Weights of a small GPT-style language model, trained from scratch on English Wikipedia: rotary positions, a variant of Adam for these matrices.
MLP neurons of a small language model. Each row is named by its layer, matrix (gate and up: input weights; down: output weights) and neuron, and shows model dimensions 32-223. Each number is 128 + 24 x the weight over its row's rms, rounded and kept within 0 to 255. Numbers have three digits each. A neuron's up and down rows have the sign that makes its largest values positive.
After each neuron's rows, "fires before" lists the tokens most often just after its 100 highest values on Wikipedia text that the model never trained on. A number after a token or word is its count.

L8.gate989:112113167107149109125116095130159099114170151142156155107127089160150163127135167125141124088198127130133115128158112140136142127134101171157127111115138128097119128098091106123152155155143086124112156105092106136110132160123133136071128158131174144090120120096127167161158134146156160130122087108091120113114146124117165154145192114148120096156115127147162141129093117140155063137143172108155144124109146130128114099170085143125094143105132142103129142148124135081086149135134053172108122150135150127091120154150108127148162124105128140122154126157119101119125122152125151109
L8.up989:098113130126156133160114117104120154126126173153098128116155127140091127131143175138138139129155143134143117101108107128127137152136128101147099136113119098130131066167128124157149144120111128086139163130159152128109168087137091133147122140058159091222167101138136171145114131102098151168104163177119103136156119181118164107124100101149148122178157093122176118157150113105110127140134140130167100157131097183143154145140155118107133143103137172165141157145134116145090136122152105150106165085159131122121161146095126089133146106155106072159110122128092147127087116130135151144
L8.down989:160166119094163172135137147153141134120119174101133111109122151137172117150119131132130165162113130106083112123138138105123156110140177137107164161140147141131151145115140115187089100145154134152145083129089100134154165134145129158141119135129095171085092148123138095125108101143106131113101167101128175121111083152080099138161127150120116153119109127123098102140129142123150091104139166148128164106101159125161100167135137121120134092106147089108082156101129146170121119181105104133119151166147133101117129086136113158121101114184121159096112118141154129147082139124151134131
fires before: "-" 45, "16" 5

L7.gate532:119127140126105079115095098138104144127120104108130143141160107179116126103118173114137160134162126112118076149133078104153134164126164135184164093118141143122144114125078129124136161149102136130118146163149164158093136171129176155133122128098150097100152137110119157084105127154139135101149111102144135162104147124119087120112091089094149126137152131158119107116105099149144126166113189118111094125158129111170094143178136108096117154114137143115191136109140111156148121137108115120137093174142084153161126138112139144156141129116130127112155129144123095106126123113061142146
L7.up532:121144143179126141148187115096163095164120139152096111155154126109150154142129070147176186180141126120136116127106058115149117132124091115159148100146109121101114098132115128133133153088103150115101157104137129121153112169121066135090134126137120112139129178131143100129116147118124134105118142089073128139121115144093118131151148123083113082146133106101144093110130100202091100146110148135114150119160150149171114133160120137104125114130128100075190161138134103167120135160141124156100179117131089102110107146109129129141119151126166147157148191108144137144132151137113099157
L7.down532:138128128132112138164098094152126165125153106091160133095147115091117126112165138131066133085153143128199151149115156159137114114151148124106142113141112061111143157115070124132105144072145084134161120117114096115070145131117162134166113144136151103102172148102141130102166105113120133145114114137128136112153146175125125140139112102137168121132181131132095141146075126100107115131109132134091158112122155137128149145129164134107124159092096143140168167164088145136093129123139135135112082135128113170167122128114100106127137091143142050111113122115112080128120157117153126113
fires before: ")" 40, " |" 14, " is" 10, " –" 7, " (" 6, "–" 5

L8.gate49:141130174122092124142142113146141162151097104159107114114131146150113143161107138153172145130075116134086103132137112136126128136154117156072089104117164125148123149158148128159150130138146123121123179128101096156122114119102117119152138084135098108133141098108072156098148096120139128130148127130130097139112088134106135188136159105196104140111167172138135110186120122182127136113102168108132116123134139087138125105121166082130147148111138112142107113147128110150140126131163147163141124148153133123088123160119155100140138097117131138155068118128084100123123101150127156133
L8.up49:091143115130151149089135157160161120107165104109081128107139121110110158111134123142126133100148144124147122180151200160112133125109184098137109125108126122086132118167156114091106089108127122123114141137106135142132097097101144088142095110084107101122116141113136153119126183161139148119144120096142108088109141086119123124136143158149147090099145100139166107142150185117102159113074132153150118160099126085156108144127106120150183143123135145139123124137104137095167144120095132093114091123133149118177119143129120093119130125125100115122089119124154104125135155081145100084
L8.down49:150148146168131156110147109103134148150084149203142107101130124114099115171114145162122114141102151159203122110108148088141099151144112147140126133148084135109151086119148117135158122080151100114104151108131099128000147122117088153136142123155144133123097156146104128133151073159158125121113108129136126141146125155135112116098119122110151124118114131128125129100144093151087130126147116141135107096156124177104134123093140092152154093102112130147141151196145089155094132140162119101143155142129107165094155129152128110133156121162112116144136117164103112131112124145137134171
fires before: "s" 39, "t" 11, " to" 7, "ien" 4

L2.gate702:135104105116162124144156117151159151119124136124168088132159148147128139153142153126160123158088113149120155119120115079101155148126123137134144112095143114128116110117089180154170149100128142119117173160147110157113138130106172105184073147102136134142137117113155131098116156104126124138152147114124125141157163084096119088135125117123127119159137101175149119130110076127106116124123168068166143142087120117121153103133120083154149117150108134118131127142168133156048136153152135152137147147117122142115138139126125139116157118192135096144114102135110140125173066153156136094
L2.up702:114104139146109111171139138123142188121129115126110121180103101163102117136182133112135123141140119129152138163167142113160140125091103120100132150133135133154176091138130127148125138123134091109146153110126126105116136147135185133132121109159138171169155155126130138090131139123164144136106126117108117117136148145132157167069119119082168101169123158122126110088129120152104137122118105094141129095134139156114098129156113147106083123150107145108149150130098119093138099175146135132107132134131154145102080118156111133117126115122128147128117146163134106104127088120141153135
L2.down702:169159079113118127142171135150135094138098142110137129091137177128150141103128133122107117088126109089101112101154139133133077130117164150151095108125129091143110149107134108120097109148159108119116125155151148129138123115149133115110145151064169077096074080115102099175132103128127126144148131123127147156100107150129094118148141169156122141113118125120138138177140152106160124133125099142138140149133165139136156126096137109102119144097150144122097112138156147158130165093139126157160124124122097116116154136111116131138093111119118129140085130147134135142126179136070112106
fires before: "=" 66, "\"" 4

L4.gate388:127149115163146091127120129176073143114134151116155094126146143171163152116107091078108148146125115093147118109127109120140107122119116150150092160142072122131115186121151130147135126118100171102133064094108148100129150106143088162120138122060110150094127136165122103164129118163115131091141101156129170169114113163162127124153155123129103097148137155163132108118106104124166074084085123151156135165124137121094100116095144106166156090102118148108133123142143085121143138085157170157145107147141093173106114132107126160126106099135124107130164135118116116123139114122121138155
L4.up388:150128118063124127149131120122128162093124138118127083148129131102131166110126137131132149132153145168133113185113155110105156125095113157119123161079129147129084116112152151118139106097078096101148178129133153173153123120127120105119134131159142126111134094130116124102117083133135095137094114118153121108154122131122120178115107111100146154136097132132127131113150150153132106153195168170136134161141155154111129138132129094109134161132163127151179186123150168145088116125143106099105161140140134090119160097159143123160133153111074096107127139105111161115167136037119150107
L4.down388:117091113143097107108119159131153121155161110164126105102139150143134130178134157125113163129124120124155131136087103128086077143078092138112115094140130128097142142130125092096075145165162165145135095103154119114083127130087113114120133122097093101099136163114106126088138117130122136128138201128130132127140155108127165127144100157174115124119147119102124123143120142155090144117097117092108103105125117138147165124127134189153116115082143108127140092148153084141159132143129115102139136150096151132162120162093133102136154117107135130181096106164146176110107132156119140125
fires before: "=" 26, " \"" 10, "." 8, "\"" 7, "″" 4, "ci" 4

L8.gate752:115126125141136134119094125106125073156111122144116154128152144128070124117155135095132144120135094083101105113120136117111151100142103139135166165138121157116103129134144099106126111143112102135129148126118172156094118129106166123168126136067092136151113128089170133145111125093156079130139138110086167112117131110117126124165132101145111095085155159146113115141105110096117100117130114116104129148102102082136122103117115119128120137187123133139154118114091138160148135130140116129161105174126104137139139126118082135144130120131108150166127121161125123098134091160128114140
L8.up752:093114102100123125095128113132110099121131185102115150122118168150130104136140145154067146134114154107143166142110130087166120178146117094146085109100150096115165159110149129128145171154132168149126101154156091135162087166111130111134128124144115134149115086108126121117119153089143118125129167152125153141142124098152130161153148130115142142100124154121097058120131096139136161107129142133184148132079104193126185118137150126156146144094098121079136123118126122109159152141160131132105108111137130081092135091146109108165162150108113115104111140110112140102132138122113117133
L8.down752:098170146144149154147150118104150125150082106147127129125086103118155089157130069115126084161112113135134138133122100119121121122135158162104127137155128135115163088162105153113133127150132136091121131124156125114155121154103133133156140111115154166128139103133111153136096132180170111121161132153118112135142102107155125154137132147114126117159153125155087176128158138098146165084151126131151154132132156122103106122115132090110114149125156160111104137173122096115166124116137087104136154155113132117142109145102118104187110131146101113111139162139161130116128126139134133126
fires before: "on" 23, "ve" 9, "y" 8, "ons" 8, "ona" 5, "s" 5

L8.gate394:133180159084139179116121143120158128140144103119100155124133143146156107153131118133108086153135100156157094135110124137111145112115120105150143104114095108120149112148156124143167142128139107126116119120141128152124109160137149104133137126115106107134076120122147125147148154149167129107121134120152162155125138140102105122136120130141138170089157145130165132154142164119141126129149166118094187120123153110128097189146145163126149151110105128084122121125097141123143125129151127131117119120141111155113070102117103097139131094121096176131132106133126124064108143100120113110
L8.up394:140168144116170127094128119134125122097146146176137143087093131148157109153099123140111167112100091135144095099126141153085117150165113099131175074164148156091138132158129123136128109127106080107118120139089156113107123157119125098083148065143105109128113156142142078115125147126129118120150138097147145150128164116140161147127112133167124151087150128133114106125096150126114128120099100064116164120096151115143125132136149129132108117098125130146131099100103098121157131147120135087126164107129112155111127131141090069109149150147126156101131112157104135131088136132123172115
L8.down394:154112100182118128149093118141093134101114160116120125117129120102108122153159094118103134150146119128040116153157091121093111115098108105129136111128118133070137126152119148143140149147141128111141126146120110167084142112152133144084120153110161106121152128139113143137117104154126128085124140156139138143137098149130131057115159133114109113117106164113104121157186170080158134170155142185114127122150113107145142138095181097106147158141139142149109093076159133140099097153124126138127124126119118116129124135146169149161164139119138101118083132089128100168161125148147122119
fires before: " a" 28, " the" 13, " of" 7, " an" 4

L7.gate997:153160123111128124119114170118138158159140119107140140126156136160130126140119107148173143118127098123151134139144137098118138117130133141156133099145106137127158131189141106076125135128154150148128126103149113141121101085114143087129153141093121134097108115133096058110106130135157111155126146117130124149106140139123155124142152111112153117077149147146145071140099159194165105106125132087099150151125080104101151101165154086151079146127119111125145149144162123143130133098130133111107119142120107149097119126146118129192127158115121215086132120106087117095100112113134118133
L7.up997:161140160131134132121103128116110120068139114139123093071118137202145119123103148141124118124120143130125124088124137073149110185117141127096145119147131144174132126143138080149153095128148116130114072133156146119093123079102147122168136092112134096099133124161133126137182131107142099131126117127105093132101129095089130149109159093109117157113113161149128114169161127131120121098112161133132144129113130133121100113095139117144158085068125147172157109117143097129102119124136114170100110123125115150115139136145083147091139084141178140151138117103124110134149095116170171115
L7.down997:144110134153180180181161140123124116129103143158101107147120106124118083129190133104127141139135131140178087145150132115103109130087138133135121143130138142126122131104166174102126132092110095111170158152126145110185187147130111134111143148140079150136157108145109131132087155165116101095115125149145147173135095163147146119112162140101043130120134102083087126129121156146096123126133156161129113102131148102147109175141121142111126074125178139125117104105135128146159126136111167127111127175119164131162087142147163096093161108106150099105125122119131145155129159157165109147
fires before: "=" 49, "s" 9, ")" 4, " the" 4

L8.gate921:143130123119091137118150100105071118142102082114116139130156112120155150146131088166176144125113126125161103105110141153138148125156128129141115112092145109131115126129114112131080113148060103162107149122098113109092098134114132119135137118128160123159121114144126140122136134127129099068093112114144096128127125117097115141095097102118140130118133128155140124126141151094124126112085090103113109127165101083160137156141125122112111105099137122133123156123122159137163154134162105158109142132195160143125117132163078109136106157118167114142105103140128117078121118090115116138
L8.up921:160119163131092103116114156154116115135115148141155091109122114164167143131129137115135108152120110133130105152093103140152093123125107088160156123118148126197127103137106114149112117153129131110114132099111109119138139172137142042086133161076136136128097071114088097147135152150094109099133103110139101100129119120121094168127130112108104147113132138100120109152130127129111101145114128086134130129127123115167074108121112099152098129105148147124123079118092124163152109137162087148130117090174127132131056117186108146130151147126138137136082070174123157118125099166131139103
L8.down921:151099152126127123125145146116144139123121109101159121158065133165142130151121094154094119140173186137144128087161159150123094084175147137108123144110168121130113135128157185141127168149104140112141108150120115090135125132137115132124147119164172136120110126124102179112163141134133135130138123127110169152124095137129163096070104138076120121116071139141149131113121140121177191139122098133147100137134092098130146140126202136155131161131106087155130130127085087138150125123091135128133133137125122161124153150117144149121133097102120141102112118096093126147124105107166120128
fires before: "s" 100

L8.gate288:148100133137146104135099138083113135102153144088122118108103108135113102113094061131106178140139154093152123144118138113146123133134125119142128125130131112108143123117124084100103116148171135093171147142088167098114102133132136131110114116108108126103119135140098138103132142101126117149188137170156108145122127149151106126138116129128157103120137121139138122115192155100118143109156159125145156140172143172127134137130111140144124168141098178090152140129118102091158099077153131133171127126133165107122110076114114119106085149104097153105094131141121141144152146113120177143
L8.up288:102192130134119151134147179141125104164125124148065170097161097177164156144169162150112122100094066138150121128085111152106144111133132122103154145125173163105147126128118124113157140138150105117104124175140130151127094097066130103160144123110096182132119127159133121159133165127125116161120151106103167084159164125118117108068132145156131141113125149151154166124096124163147158142112105177161126159108095123133116163133150156139111176101151092161115124153160105165135160138107136128105147120142153146107131117115148122122155130120108098133093147142150140129122216119156128070
L8.down288:136127074124156152168078089126105201144134142124141095149173140111099140105139110157114128151172194117097101165108109146124101132140131144166144148107090126135105125139112134118126071142162154090169149178079153082152127154120149128113113130150146094137129090142152142130141109174115151145140104171137110102127116124122157117173124136106121139119083126107116082110110136125087103150157140108101107109141111128169164121121148136107122138170120156117137132120167131118122114109125106118098135102135130139134142156123154138126086131136137126150137086111132108117126127136120179162
fires before: " |" 56

L8.gate76:163104088160095103105146129125167107111171141113092072117141092132114120105103100122153108090140104108130138127168112136172182150137112136163101160124126127064092109131078104153145110096160151112100165151125138139099127083103107134149134165140126090105162098164104127115179128138132101139126145120152091140124091119171133099109109124091125081121118125161141145132122179160158107086176138141129127110168110113134144157161135114097135119120095121114158131145119134150111146070125134121099117137121125116083130127134103166138108140121158129120151148119112197121141110151109119116
L8.up76:124125162148128105068143136098148099148168129122140128134143070118113160194119125128122135091141125159148144131135140093146179120163095129121141088166144130123109125092118124131148128100122140122123151145147115114110103099105113124158155138127143156108153109124118099148151135111128118096115166089123137135092139095116100154119117115105104104103111140141068123139096153111131097124139158160116138107149144118129114139138136129170128155159153125123158091134130124134146078105163149149097115109096130167100131120141109137144155139148110162073112148174142149198118112131140113110
L8.down76:143094121112132076116125161115132155132118121121132097126119117129145096142109100156156074085111107126126129164163093138125074114123147154096129145118092121113115124131177120095075092137127149121090165140166125148191059130092114111094128170123108113092117114104138131127153145099127156145085146139162124121169092110134175142119144090101104107165150106141134093117117153121121155044140125134137129155135089093111129111112125122099093135124113108160173118171124142130138125094143108092117154133125103159135116127061122158162136158078139123126113127072172138171152139144097093108
fires before: ":" 74, "s" 11

L7.gate116:133096146195140124161104139141137108093094105097199133108144146151087128116118114150100130111135112166105153152146153152153125139119122133107166092128120102144134101122089100133139124146167161152123129149114100164128111138159113163159134083089106111104127120067129105100120160182110083140132112146105119103105115087116133156138140129107185125141145100105136130157133127123109106137100128134182122095166145136159081088093151176086127123129135125179104117145119102144145116126135127121079164115123148092118127120116080099116137092127169122111110142146122133105107134135119145106
L7.up116:146113125124128130140125126124119140102155150121164098112179114102119089130103165144145069166102079095144108098125132140123147131141125161107153093138135112120144131105114124111150151096150148167116154123139159125148114091183144111114168112137157135081143153107117145132086184142163101101136126156127092120110121128139163131124126136134109084079075099103111138112133142144145138150161182142156112152133105149122122115140161144124139150120063148146114104173154122155127102100092118156122110138125132102140142173150144091147138157109074177167095111130126138144111140160166146130
L7.down116:105133112117136128110135106132095166150159118204117158135108155153117154142122130123149158114112132144080158148124133093124129138141106061150123127090139128142130143133143104125094085138098130112115122078136128159129146126085139138109131169125125146112109120149166094113135131128101145136139104146116144122138150165137169124113122133159159115150159125128129086099128104150087085122117121167108188173075158131127127134141147130104120138109146118089163131141093166137123094193153133096164109119152149155122092101116103152133117136119101081080150159122129151103126126139107141127
fires before: "," 25, "\n" 11, "\n " 10, "10" 4

L8.gate459:142125139133128142135147147090158147124100145168135116112127130170103203123133105084097145174129110121132117139156106102189083094109143131152121110151143111125165106159098129175082120106158088134151121079149119091125143106137153152115135104095128127157132126119121153151144100133152147111139151173105097125096143170173163122120115103140167117133133126146125138130130152137147162091152140135112094130139133148118121112163145129084097133110130165147167149106128146094095175082129115093116155114105138078076166135132136108130148090119137110105129161117142126117123133145100086157
L8.up459:115140147149102132124130129110087140131052180130117106131142130149143157127174148120136124131134088112110134090112163141115088132120143145151100108111120108116117159124134121164122132161159142177110096121164138105142135132139143129129101092151191162100141110150135103078141159150148120153161108093168117169126165140107116123145096156148106072070122144113179135155141093096096099122092140133112091118114109205116087167134131169131122134139111144089171149126107141145093091143097109118141101156129136163142149114138108087138096138156086162086078149118109139106120107129144146109
L8.down459:108153087130134125168168100110115122142106146134153079119144111142146068148171135105117115117142117115121130148116118182113149088147120159116152175117136127076088157132091149131132087160107147157050123145099108114132171142108105145111130130125117102136082126133102115129144104126138100134134149139123131117152151135134136165155156137128129081130094069108075182104107162145110144191104141093105162130133111094142133155151155126129099101125130121105096127107152137116093099127108086155087147156142135146133122092101122130143133138103117094093114084170151131079152133101124129111
fires before: " |" 21, "'" 15, "–" 11, " m" 10, " kg" 8, "." 8

L7.gate843:160118144122100141108125117138124165126165099098133123113127130140159098172175149150102151119165128119125099173146108144127115155144128125135134102169120172094133124126113123143161126187143140126135116130178100111096099132132126120124125166148106135096147098131113111158182150135153123128102152115150150153102126150142102109090137114129132111156132171173109157124147129175124134144169169099126128136107117129141115111165155141102090129117155112092153114112100116116117170158137138175134094137083110142108151089116092107203108125122131121129107114119083133098132117116062141143
L7.up843:137144098117161116139130120125109116127125094163105105106159133151148126105133151129140128128114084109081104156127086126140179137110125149131124136115157060117070136135108132141146143094114146137143152112094159098159115107109141142120120108121148113156131111153105161135095109122111142112162151126123140121124161074134129119128153096164118128132144088124094091139104133118137122116126133155141173169125170171161137143111121097129148117142148121097126130083085124134137172116142090143160123160165118146112141133126131137104137148104137159152110089129068133143149134097199166108
L7.down843:156131141142153086162152140080137151112159180144136115159166157138195139115113134122121117119138151139178100124145119158126138142144145119119141131117150150104138139125127135151114163146128117104125113116139157123179156120135154144151163132107123114150159109187108158124142119121141134108114122158121142154140175130127165099109126146134085122076093194178084072075136163173173124130150136110183090106132127113105124136168128158109146152172131152119068105108165116108130190130137178091122143112103127107138157101133129152105143129161139097119162126108117122143124144137162129136
fires before: "-" 57, "\n" 23, "|" 4